Weights of a small transformer language model.
Size: 23 layers, width 384, 12 heads of 32, MLP 1344 tanh GELU, 40.1M parameters.
MLP neurons of a small language model. Each row is named by its layer, matrix (up: input weights) and neuron, and shows model dimensions 64-191. Each number is 128 + 32 x the weight over its row's rms, rounded and kept within 0 to 255. Numbers have three digits each.
After each neuron's rows, "fires after" lists the tokens most often just before its 100 highest values on Wikipedia text that the model never trained on.

L6.up418:159207125095126152083109092100158107126161137117147072178091124161093159056091125164122193109100079132088139068123117109107116096127143157161182157101159122159112176152160137148132104125106140152089090135082090101151100180094133119157128124149129126135148160156116140198140070096139118155142094100180119150053142094149072105130110152120074137168127180087118126157108128126179182142117
fires after: " O", "C", " sp", " C", "pp"

L18.up1313:200083121143144124169142141110170133157163085170107146139112174137154096143103148086136139147146145127088137108124131153158165117133104145152121079090078149066176121086151094092102052126155133071140181136071101096133155175096101160185121143172116141074064034100127116184149123122121162141091153139105136077148135154128088125174180189132112122080152090138144112134150137126212111152131
fires after: " ", " (", "1", "15"

L10.up146:171208111111125081133107128114156145095105176141157158066121103175146126197119169137134098147148141103110167122143154112145116126114084119125054136136210114133138124105126119176097099178138111198168058145149080100128075146070126120153132126120085122113074113142119146126096100098130083122139148163112098106144142072130059127154185071103104128096144159105140155127147147060174065184108
fires after: " A", " a", "A"

L18.up431:106140155096128146101165171130167164173042129160118123136072081132172145087128093093128145134156170188123179112109127211129087132081099068084118153130140122141077187103156133117111093085130112139149083165091118148141140121098112180172127090097151125143136099121154135145174118071138132143099118185160126127145140171140182104154087125153138137135153139093102208097111152142143099165136
fires after: " ", " Ed", "–"

L6.up77:157085164135117114068085138159152146081138168092135146171105167128118150186124138115064152121127144116182145112102134182154086075157147182149124152170112115182135079125095108094159115123095185133134108107151159088154072113134157162144135128113105115125081124104198112173135096111092163082146158143095116160108123080159129146166060140142153194168105159101167099122135075117143181136088
fires after: " C", " c", " t", " com", " T", " "

L20.up542:151110127121068139071123120165166110094139125193118141102131116115150134127096058075085132131121127156122067142129133185118121123048077157155109108145118123135125170118141124106178129052132142170073145186100145127110110162121102115079079115186192192097113088132151136165128116148105127104092112190096180139140135148190135114117123192189177059074135103080140144137183143127076105107144
fires after: " ", " N"

L6.up547:139098170086154085108076125144192122157154142095139114126079127129119103127093126100099131071130134154126179122158114121153110064145151147206132151131140134153129119148063139153125122087157103095060139036127129114150102163130153172171171112131140138104136065079151131117132168122154109145119110081127138123167080120121120181117106133064160153156152177129175130150224083131162134073104
fires after: " U", " H", " M", " Cro", " h"

L6.up351:110131179094134072099133136054141152098132182086092073064121164117107130101117061227139116140164174102135148139116117142200140129083120097104143104158163166063115138107076118144128102142120160109157145127147114108153032145184077110113139076124120131049119129126176088023157107125175149157108185118128142120122125137070176111105164088110194141098137129137153173147168159159129052129099
fires after: " ", " ent"

L20.up437:092081103165092127116141116177144117104117129183090114134161179159157083115078146059173215092173138118145118146118159095126168168135153079187109071126098169140126071093086107123150166107124085123132100083122103119140153155095147138228087152157119117120128151102141087114101162149140108141150078104106140124159132114118163117071108105097112097133081153146109078132126143165125123157145
fires after: " ", "–", " |"

L6.up413:137098133190131127092143081124159123164134114108118100142143129127135153096138126127104133090104168141105163181110136106172114079157144136104134170100144095098159204139127082111191097112109162177135116112142090155142122155063143150125182117118181134124130178163116178123079128107108109111141098149142111110155153065117118124169150072177193145132159063102112117094149160066160085151099
fires after: " T", " t", " d", " int", " D", "enn"

L10.up1146:081169091135136089145134098130124120150126220101095100134147144102172145138137175086080156151167132199201076094195128053152091078162112095145088180161119130140147147183128138156130092135115149113130142120123073151177096160034137075158151111103123110132071139183143152137148158121132095133074108118123073073128103144153124070105123123149184098181093083119131139131173065170096182122100
fires after: ".", " as", "9"

L18.up1314:143080189108160164107133111146114151160111134110151138124150083133099164105122132154125133139150180176073079117201141115078170058031035090156164118094121099127151108131140160114116133090135087122081128156159176122126123146085122139106154098088124144118092167137154113098146119147077162148130159112106140144095143066158158104181097118197109121149088174190187137149155096086153154109092
fires after: " |", "0", "9", "3", ":", "12"

L10.up613:126146182138114165159140043172152167166078193119131147147097156088102095165148110114152110148105151164142179127123178129193120087094120178158104159150080146150113121156142151094077137101239125124090052140077172124141120106128106131125130120084173124140102158133112121144103190155153076119103088124150123127169056083081146117069077109075122153153098113144217150171097134164128118105121
fires after: ",", " H", " |", " h", "us", "He"

L20.up958:126147180156114109115129118099077139178086169095138087160166143097061119071123131084111165121129175109097145092129179201092088170087100126166156054163110119072139143143188173179115133166089128126139160209115155090181139159150099116136143146066110086108174124144115182108088127119086119121161141130140154197027154079102162125161139207130139129081147160170183193137078112136104115145111
fires after: " ", " |", " $", " of", ":"

L10.up98:097115120119125131091074106182123145093124137095130172070140104116086144191113111142126169173125113153111043155083104155138164137157150119124174116123086135135089107092118167083146129110166151053186143175102147151144136123143210113122128161161118128156121166126189148173123143163083166147098064069166160144120136070113098103143110111148145108139086142129178133139115142144096183206104
fires after: " G", " T", "g", " K", " Georg", " g"

L6.up12:143107123182100132172106113155134166138083126134108118162131124160122147109180188120150142115138174155146128170153122119117187077117100141087145121151137094115117116113061146111169103109142113148075159142125159123097083148110131107125108179155160117152130165086161150125140148112123085135158147122159101184145154113107119146157131047169155084089122124114138087107132189118108149151137
fires after: " T", " cap", " t", " St", " V", " v"

L6.up577:168127159117149118103112117168130190124122135104092162118084113083123137115107102106129061097194125164125087102137085154144104098106177164149124169142155183114165144185135156201228105074130146155160132151087179121118136125142107155140151129158117168095118118108112119084089102092131141112097143101115140232101177164124156136107139080163124172114071101103151100118135163084132134114149
fires after: " C", " c", "-", " \"", "C", " ("

L12.up291:097152101127123103160159134190071111181067092098088172148101101092109105148161135160155100138175158168105146071135086155154170174136106196138154116185115089140154113151119107135195120128153149053136157186113154153152096159089114141145074189190154099102133107062122154129137100134098079163132123087110085141189059147120126137139094120132141168131097172104144133179130161121193118138116
fires after: " L", ",", " l", "ut", "L"

L10.up1266:135094101110102106126125111099099120173141096091133132100143163074096069115125132082076099077129125175144122140113110087150119131098103148153167073076158101175146131084148128094092111158121116180141168098156104116147172170095175091206097123101169119115129181095091120083179152138186136116200114115150137086069161157138082123109149132148095124103095108172088160129115178117094120053109
fires after: " the", "The", " The", "r"

L6.up731:083124164106133134118138156132135149113139149163133135071124168106165202170138079102051143144085083172134127206109169093153148093092114101173136149103122153113124185051043127120186132104136157179131145121137159093090120147098101192117170096113114159095147152186192103142107123177046094110154174118125124129162098173104131192122139158171149178146131108179154161122133144065103135100131
fires after: " ", " (", " \""

L10.up917:101063151174174129075121098158156163173107145166118137189110144138153096128095156078125141104163141127096116090120108158060119132129136174137136175143134150149203134152130167159112095138136140121134148118134135153145084068131168117162138135098110099165108226100128170084148105112084151058069137120141166043147207055113141110130156065175101186110087180127150182111157141035159074185154
fires after: " C", " N", " Cl", " c", " G", " Sc"

L10.up1140:148135119156153107169111172174187137150164091158098166118128179128141099116093081134125090143107145153119132176174148091139124132139140113143093061114130110171137092118129165135113186123148148084109085099108094163137091159120179152155123055143084097145087151122086111121139145093149099109139166100122157054092198125175102118156103120130120090172085118150131144106142142092131088131089
fires after: " ", " T", " ("

L12.up349:133126154128136127000152107148099181121107117104120136116154124174133155096118101129112138124075100137067118149122141132132153188140144186134109147138025075159049139144117105110125145140122136147083155110113085168148110046168204144181085137088088119133133146131138083147144176166069120127151145112101122180165163146085133169102124163156114159150090112126152107152104115143121091103118
fires after: " R", " D", " T", " L", " B", "R"

L10.up367:119097178121133084098129117212084087200120101091146195173103148118087090145107154101160100093093102143075175129176097117180077086111159136105160077159113122132164150071149173168164134110120131105084052135107123122158142177095066132074131136097145141079114175091077142145154101169139175104143139073179123123117135127113151142114147112098155094133099118128062151128126198115138136132173
fires after: "-", ".\n\n", " the", " as", " to", "\n\n"

L6.up362:119145131132159119098117149119104144096098144140067109072121155146106182106139162180091124112118110146131125100129113141143169157145053143086204104095166155140118069164150121166113016160113180157094161186126142087174137156119079141074144129160132114063190096152176066145100136131089136141180159160111172128121165145071117150085099125111136102097170081172075212126133162144157109173119
fires after: " ", "–"

L18.up1089:122134144157161179131091129121124165149153157074145131101067083149143100118097051082138147167131110057156084096123113118123123114119160169146159091134143172114174136153195143085173092122081176097150128146146151129166149118057140174086129117114165102134078115122102147108101141118177128167116081123129128125196103123162134132125161114127129158096151108148068197125147203070199061076142
fires after: " ", "|", "–", "6", " V"

L6.up1105:168120144171110114053164134139108134122154113107168104149124164129139108107124117090132156125168132153195113102111091091116130147131169086092102095095056131129126114130095131112127158071138124133082150116127085113116155106114106113169120116130120234121086124154072118137148110158107083134149123120077140157113157143060133115157154085129159148154080157181139221053094119096099137163155
fires after: " D", " R", "D", " d", " r"

L12.up370:207106110128098072150133127093140112140141141114142104124117092155153195161096166161062171141164169125133120148147124100137147152144108151090112157184136111137114150088146116094083133169093108148121059167096149161077112128181053103092144168161132172165124128152129125198093079120176099167140111134130100141137151128156148104158106120096079120122120181133122104125139114063133084124137
fires after: "a", "u", "ra", "ri", "i", "at"

L6.up209:107077118115173154127158171110116085124136148117072055102139144122083149121112123128181182135142126126099111142121131138077075108179122076128154115114166057151171187185142159156145164118091064185137086106124112144073131100092103055197079147155147066177100145082159160143170143176165131124078117088132130121168154141116159116131166105115122176098106193142140077121110121096147129084162
fires after: " Ar", "ch", " Ch", " ch", " p", " ar"

L6.up27:137130160137135134095122105151167059151119142128102077156157112183127105185076122146102125130127117101204164133036094093119129151143113121110056144148123144176157177210150091087081129126089134134187165068079109114103069117143115129157116098153072140163143094122118084181108075184110176116140147143167052208108096118165156149145117119182116139133117130099128150114141057131159156073158
fires after: " C", " L", " c", " Ch", " |", " H"

L6.up1007:131091155106146166088044182182158095088152163089147181113086138108141134082081139070092139147099155089169148052101128117138059108139173135145123139075126141164145131107183116104155111111152069115090141119098146153115205103172150097100160139155117096101067121077139159131108147117101185144081137052127145110138075121118183114115105150109125140097058163142121132146156117103148178187132
fires after: " K", "C", " c", " C", " the"

L12.up1088:119220125159154120170196068130134087132048094153147129124093107187126168116148128146166127084148122102204096163131105135132143114106094098091129086142124105142103111119109144117091097085098142103115119122170123086123092097095138146133137155059140131162092135136185088139167093120107127152097082142133150076070137103137125112104092123135195173073073120150148131094086137110087150156124
fires after: "t", "T", "et", "y", "i"

L20.up69:125116197125164152148191111123082116096148174124147133124126161136081142081093088077098167122165151136109136114128103097127119121157206169113138111119127110148129133098104108122151165122163100086097095086119121123105164203212106181141152144167125107138126170130097119152213189135169075112124119145102092120079167168149163111084087176094087151152096133151121159154159116124133104135120
fires after: " ", " |", " g", "–", " b", "4"

L10.up1323:149135139111204125162046086145142148096128177121131119144122159139179075142108157115111148137127107115103127198128132107069079195092161146160140121152126074124150112143133147111109133162158134140156160131151141104094166132098098125180152124155074150177183089118106180120100105145183137122131136150133131125132047095149161125160089111187146075084131150121096149141168103108114165120095
fires after: " L", " H", "u", "L", " W"

L10.up876:101126171114089124121139085158086129178125177140170135116080121092061118120115099136151119070113147150106050095108139151080148160143167122105096134153074153078143129115090135182208168147140159097182115133114107133078091141156175098145098138075162086122067092125092119162164164144122130134151122116100143104159156133155060111089088116145109141083111093113124143134143119110134143125146
fires after: " ", " G", " K", "pp"

L10.up700:109087123154170150108115098117143151088062176161151088142146092166128140215118133172158142129153162154084133120139116103157119164102111060137166132108150138134137084089111198129189131110117089151131138152110133106105127121151137077083111177154169115069136183165214129072145069135154142122056118072119121120147085103143083151099079091109127161087099139132127122123118135183119107152169
fires after: " ", " in", " s", " h", "-", " through"

L12.up1234:119146101134161058142154088105098129161090107146135088191099132184107138075181104134134084118116107140125141147112135171126167196198092184151114085138152114070134103112107105114034123114113162119205125102140164138085086108083128102129120140118122181178178107103083126133149141172157080160111124135103196108091154089054106116117152136122121125127156152088166163122149072073159143152097
fires after: " Dr", "t", " St", "ist", "et", " Est"

L18.up582:118124108133116180122195165098157111127123118170161157148132125067184078094110078133191158101097116121127107082183147102094155129133172118131088107097181114155117116114138107115168217077118072085166190226129162119143111124144109125098114134158129100172146141133135111139102120098177157119126186124153122101116158072188089122083145167147126149113096111180056161141080172182118122101116
fires after: " |", " M", "–", " producer", ",", " May"

L12.up78:086083141120158072103105173112107126125095101073111178101195111074115171104159125161162111174119075094100095064107158143171147159123131113084126131108049112084087139157082125161167153160200102034191159055119089191110094132073177112119103195138122136094145104106129167152118150111100093143141185144114129115154122084125103147133153141150134130094160100117133147095128108156125116111179
fires after: " L", "l", " J", " j", " l", " sl"

L6.up1266:095114167113099140046178113148095099115117188119109072097133160153093145188143134138196107133125077158132120129155142128131115091093163081131138135130165161147114099092181155147109097127116145157139129149115138075138106119103156103191006105164157091158135147125106134103175119098111082102170123119150164113153154087122139123079075115066106152122074171047149161098149151067128128123113
fires after: " n", " N", "N", " O", "pp", " opp"

L10.up1181:140123120152114123142095063160155120173124168141113111127149090184136128129115153095100140112129165162140094114188111136091126122064161079112128115117112146105116151134147135118123126127105120180144117116112099113123169149093151108151079176099090163129121092153142145167132163154185110075120162154103175131093158135158169106138098139126211094069172108094167151139187122069122152144199
fires after: " ", "–", " (", "-", "$", " $"

L6.up244:111077115137154104145099118173147093144102076137135078166132151172122104159147098105136131167193170123082112134128142097112138127150136117130188145142142091124164078088098114157166099120108176103136139172161169092140197203123099052119107119195148155169101100120117105101146134116154105107147062119143111053131140133097182200142110129144128168126140137079136097200156089072112137064100
fires after: " L", " V", " d", "iss", " D", " Phil"

L6.up981:115148149132114203163058116127166159182115151097150121152062099113143203117146068097100110196147113113086126130147130138140151152129106066108158075089065148119158085131119080155143170094160160153177165152112121116124137171149139045164114099133193126125140111162161149155120182134132098120123116139110126136124082143124123150204149137128210156102140075123173160184160162131151119124074
fires after: " ", "|", "==", " ("

L10.up954:158138086118127091123100157144154142123106161125128180088152178146155102158140127162116134132185136134133112123151127101123097113126117080137066125101084111118096090112146107190164103185132102186152074116083175142090123134098079131163130061157142217102158115124110125146116181144082103106153092112199148151123133130141165188184147138155154132083112121120120130109153134109160101050104
fires after: " ", " the", " cl", " a", "th", " |\n"

L12.up56:084073118140112127093127140151103132110123176085164097092122090110173073080132129169111111174144171178179119134109137161166144133095098133166126141168135096138089129152106117069101091130141101073161098141175125131124168200117053119142121089152138146134109130105142163159166164143070119142150152171141152126144110098153127074095084131188136121164124178089122145095169123109141146119079
fires after: " ", " fre", " agre", " Dec", " dec"

L6.up1282:144114148170147103193129147088050133134106085154089113156123051173147106121167135160188138135085111159143069128101136148177135127067113108126104105136121143149160114116115092170136079086038103135168158159131115137111098079125123086116145169159126146119152172154145152170125168134063130097175105169121119153072167164140103096089105157097067097055089133204078122102102145143103141169146
fires after: " the", "-", " a"

L6.up1058:195105142106091165148079182171099096208103107084092114175141146087119137192100140133073164154107097137126163121144154110096126088160123154123073089175132120124121108128124127125162105057044102115133107083198149116148135134195154091141119096104135102080097131211126121233133148115141153131105132188106142126151135084121073116146083105171112155179163094119144166120088128100055132194061
fires after: " ", " P", "–", ".", " y"

L12.up912:186106160159194074158147164159148133231170083118088068141074127134086156177137126114124120102121150103081074108083136159131105140109116108175158109183088143120142076148097142067146131188089128214083082150080121071095182149147143118093137097180118122102129168119096117134131170125119079168084153167120116140167181141078112134098095113101153149134163136153115142073106073154082128193092
fires after: " ", " ("

L6.up309:106130163112126123129112133135132183202162132124069152108123134121136148144138085132124169132125108172166125183146131116204145121097122137143082148103146137027133174182195181134120138063083147107165104085101152116127178154104149169139141121140144199177120111129143169140116091100134122086099155150104098097128144143100156114136158117081045181041154163097106109145110132133127144108031
fires after: " w", "W", " \"", "w", " |\n", "-w"

L6.up648:158150114128099121158136135156092138138091128124143176130100077167113203102121062120118211104185175100168143126148129097105081130118095151157176148155107161080099098075142102172151120144174166095149111114135158102138104151140094115179165145125154184112160169114131128087161145114145161148114122109171110073136134148152116168148083107108152142097164174092134144134170134113133127116105
fires after: " d", " g", " L", " l", " cl", " fl"

L10.up11:148113118197099197153125119145111060148102161160128134137057127090170194141094103103111149140133131128068155103135113141115091130137130103204129151140098153115118189111142123110131128147165212174154101107123159149156088146142144073174136095035121158102108121152139109138115146122134119141084198084133128138145124107098120130148078103113159134087148214086132136203146140139149194115107
fires after: "us", " Miss", " t", " H", ".", " l"

L6.up850:145124166173189126129077060108105152172144150102105170094030169135136178098115125088117127066153123125116099122099086087085120139107183147073055122098132127130153125164158132069148112140100142105082149107162141097174157122136111137141120128111126125115059145040145141098081125122119109102118203115226184125161175144098158093103136137167145145096169106130103136128173147166087177142101
fires after: " c", " C", "C", "-C"

L6.up1041:096090125042089135125118113108120127120129136093121123115169196123122092173217105135091172077122141091144139117196087171220081158112128119180070106112158121173133127183104107113202118123140179119098160120180162152163093166179087089144137145109158139128159120124144121126099186186217140192155086161116203132102151140129137131103140144139113163167198115132170109144101108169145146159052
fires after: " ", "|", "\n\n"

L6.up1212:094063103120186144098099180182116092133127158083114109084106128063143141126098179160165153101096147112148127099046145120130095057159144079137139114035162143162136182195126147158190043130071117171114097214098129059187152108132084138155128126141153162126090163116162171160081149110095121137095089096143103125087139133119086203124124145143135130040153157138099134153172141100110175138137
fires after: " ", "C", " sp", " P"

L6.up1204:110193108127140082128076156133131140156140161155114108138175160110150163137142083109202134146129161131130050138081086119128108144114129082197080119141108128141149172176137120155106094076056147082115130153124123072076113184107083103098155125154076148125186163137156142129138118144139113109131060137167093146131122113106125132105117085122133113135149107110179122103163121031108110129045
fires after: " ", " |\n", "|---|---|---|---", "|", " b"

L12.up1118:148137132200137131163130161129102142121143085106109102154149138111163073124115129139082118106139118116100154110104121107135039175138160162187170147146162111085116132101133196110082094118149134174143094175118111146126091155162128100125157116082110188149179129099111096107066149171092148145144083198114158107144135172081117111164131141100088086107142123147055156157185109149147104114133
fires after: " ", " organ", " (", " form", "17"

L10.up405:126136131066182124113129128137124117139127145095127123183136162115145093094133200147104123122076066138143136126075102133146068092113120117164104064144092095114106173157159144157155138044096120106095129160195087081123118158093121109132123129152136119158135148149129081173220120104084172111153119102168093113106102116144126095072142108119134173128074134144176147104105110181082138148124
fires after: ".", "d", "ep"

L6.up264:162101143053110141208171223138153134157094164152118118153131142122159107168132174091096074066100103101143194131132050127104099127098071113129091146140121094097129098103098127128113101149178115111113135139099121109069142143140146120142128134144093142128082122102198091171121128067043083081123177178113181071164198112059050109129091138176162099124115092167139149106067125116129115113060
fires after: " \"", "-", "/", " ", ".\n\n", " ("

L6.up1193:085142142131156135149148157218096139130116108134155170154134124123136159127081066129144124151157107103134100119138148127163135154138132092158076103118078154105149173109129091201131136103059099139120111128138154120117108142119153147137156145133155143095170141106100138134121178151102130112149107107141139056114105144130146146107110153130153146076184107107134091156139109201164177081104
fires after: ",", ".", " ", "enn", " .", "qu"

L6.up1332:123148148121113094127139131160144121131100091120122153157116163142194113132135168088089109174123094140151103131103099166127173144106148124110112099145190137090178132099186183085110189175115160128149206147222108133181168122145085101057170133100051156086159124124150135143123130098117159118159128073127108133129103193143152121161090156134195105171136076077183066188128162083084166135164
fires after: " n", " number", "P", " exper", "M"

L6.up915:094148147142118101048124071107157148160159045147114100132182129159180120167133133186149120165154095142129107154072160106191133136110079061164157106159125136151124059135102108120084141156114127132137127147119116170193101111136151055104085082123067099147147095163118145156116107134060171131103118182104143175168100111118149126095136136077126101169148088149133178115127121063121075155116
fires after: " the", " a", ".S", "),", "ether"

L18.up697:124162187099140125153152130141110117157119148067116131135087182101193173117118041138084135103170137181119084048061168136081094141162120112118135127151166113118155142164053136086153108135135128163128123115109126116116123152069129139096191138143141136136135150120140100135140113169126142111042078180115111200094132129121130084133162102143124118151116136151133151111156120154143146119156
fires after: " ", " (", "–"

L18.up194:090125120134107144132142183101101128076142051134093123176081151160164127151091111146143102154068111146125146104167132151132186193111162115151140160182191123114074118171086176135146134172091173153111071125201125070170137132163130095197150134123101149100138111135108121096084108126128149175086062178049109127122116139129157086083104151120105137066120120108092158077158109101147134135130
fires after: " ", " (", " In", "In", " in"

L6.up1312:139128145106117174131130146133153129200168156155140104110124116131120075109136148091126099158042091160194085155120118121142117113124101136146144191087141132090147150190121133099097145104133134117168109186135137099113161132107059174152150090124141142148180101144039153196113155161125142093118095178202080143119154078118141075109113143123186145129098099155158143131130106097140153148103
fires after: "W", "w", " le", " W", "ew", " w"

L12.up1124:134108108106161054155076147132141114117169117163143110136124137139118161057132064055147138100125167138129136154189070120112143178118084152122097134053133107093168137130122132074143105117184174132104125128123135066116163166065153137125104122104081147160076187142122131118124170122140084126125091187090117091181087148130101124181147144143143152110136137113081098151142135086131144134178
fires after: " B", " b", " T", " F", "B"

L18.up312:164126134128128119106109161110118151165086125124144185126134128072100107197151126151108121101125082127076168136129092138116185144110051141151094166163151129071104134151199109144147133115135109110188092161164120114080060097140106161152147107099073119095162177129152043101177108137115173125187110137108122155074080106140139100169148170145140159117117127109107112122068116137162095159105
fires after: " |", ";", "-", ":", "US"

L6.up196:074150126093087145073152130151129193168154181111091092106174191181102119158154148134093090139137066113194097137126106094114132171118123083137058159184117140127152082107102118166123138121103087133081179106072116132037060173099085119102078141133174116144144108109168096148126068115111098141081159112152083097105133085188133116101116087084135130114076157130179151108126106134154127198109
fires after: " tra", " se", " r", " Re", " de", "ru"

L6.up752:103137100129165097129176130125134164162198076128136216178144095095161151167113127107149067148095063133121097078071138083135114120193141145188122063070113182065194104103203152101170147096101120110200178153098105131166151100077093136080140156098107143133207222114181080132113122145135085137140090097090123151082093150080163127077091149064115080078126063132150167122150175169130082140099
fires after: "S", "W", "J", "P", "D", "M"

L12.up500:097069128128116104110165077107077136111138180105094204121198132127117111091128081108112106133158158139054178101148127162121138141101036129118178130120150076109141138132115111218134133126121103128159132100074074104139179191108122138137132131122150116129099131133167085141140108085116148127122138079138127089131107077133088163084147141105102092086054096171066150192149119122131119096108
fires after: "er", "D", "ren", "le", " Green", " Con"

L6.up744:090190122131108093155108094170079063134101149131104187106120156179115171171137170132129154174148140094145113141131140149129107177166122123100154142094145164074110119088063065160131156165105126110134165110153140170129174183091135108166095148149113056165125114107074149190128197144131109142142145208132115096160108082131111174072103074131086175077128105099065117115164104175117105152086
fires after: " L", " D", " O", " A", " l", " o"

L20.up328:088120086156156145088132127122064138061119188114121145130119128185129085103083130150139183115230153078108100134132135050089126110086117123101124075155142146179145128124080097128153194115122167103070086136131124093102134158128120166060117131160171155158073121086124138125137174104148112100124115120100128108082130128194110165090082101067112126109137138116161094159132232093206194105110
fires after: " ", "–", "4", " |"

L10.up72:137163096137098063086151108119144123119159100172173142114113139083104119149130084083157065128178109160163069089127191094144169073110114087202147158153171123139063125145144085139138124160133132110101135114121037178137096090146123129122045185176123154136157202094206115171136117084155141117071147119122104118036106135109133123160108136097167155048096132089166128146088073112157096125123
fires after: " L", "L", "I", "N", "-A", "E"

L20.up1071:121098141100135103111138174110120102066136137190133116106122136071171076044164091115178153211113183104098069126141138131144104217120247117135088134090134137133125186104145088157142150097085129102124152145126054098120117122150167142137151148198113147161126123102148153142120137060167123122144144156093131115099158100131111089106126105166090152120159069140128075156150152171117131112162
fires after: " ", " |", "–", ",", "|"

L12.up537:138132176124149123090094100152138094122143116110151097123115219167150197083134123109124099103115089101137151092045144169127093107109094136128141119109116089081141178090123147082131120116161097134115071142196036137133130146129123173105133149159158122107119128133089104136118108079160147114087094052115166159136182143116114109138106104126111098169098098114163179091105208154160146187110
fires after: ".", ".\n\n", " \""

L12.up378:146115119089139167038074094142128132151073137087079110155115084123130163156131108135143117153175141104140122096112111112119134162162132133126134178170147140113175137096168175180167141117143172098161157166044080083152113093129104149119110127137098085181098104105166100165108103121186100116148060141115116134169131113151121132230143122088106145167159135115135146134124091155150107143145
fires after: " ", " L", "–", " Cl", "ol", "L"

L10.up419:161133148109159091164143142178109184181166108115121143123117124180125098144173125158108131110125062161160017097110173131148150133069085108124110163094133125128166113169068138146130106212083183082126136151109166172103098058148116075096117140119116100116099137138134062120111137126134132153109076166122078132139167193134132144141081092077121183099139139129092100167128145109086140136108
fires after: " Gr", " the", " The", " a"

L20.up811:041215204152179179136189165080153144123095130093178103083139131163121143117098070147137164126163143125120091081102090146165172124122207171130110130134130116112172096112111118136080140118104108075160127130115162124171107122190083113182072119112181097154133163184115115061105115113151116097152178087106178145122112100089136157131097165166109128135112179145124168148128145158062126146112
fires after: " |", ":", " on", " September", " November", " January"

L20.up44:173130119126154095158088150124202182154146091128135089162096140167095153108139105131096098167140189125115145129062105153147115198098145145114128142101138144156133126067111127108128139108155069122136155154097142100121128138108141153147174104141034165184129107087177090103142175161139177063144106203104096106110112105097100196172162167119096128062154127159095096158167150108143190107136
fires after: " ", " (", " the", "-"

L6.up320:095140122216125153152148106119168146116121181132168112147110133150108170122127150139091138158154112121109111107151152119120104097165114090158121100128109143141100170157069134182111159109103101127092116165092070131115168117143176140123123107173141157155153190099103144172143103112122129146126018086088099151092099140083106182110150150100110126147060078109058118120151163089169112101077
fires after: " ", "-", "==", " |", "–"

L6.up837:182113145155085128140194109141096160133080160095171126138124117110117139138095202159145169181123093121128089139095139103185125121157125114141127090124131139166132137159130138140137137123126160142086096146142083137109101098079088151116105122146157146111183105106193138119115146098147140075150183143149123110156102178051150108107158109117217104088094046186210170102145162107121117141138
fires after: " ", ",", ".", " $", "-"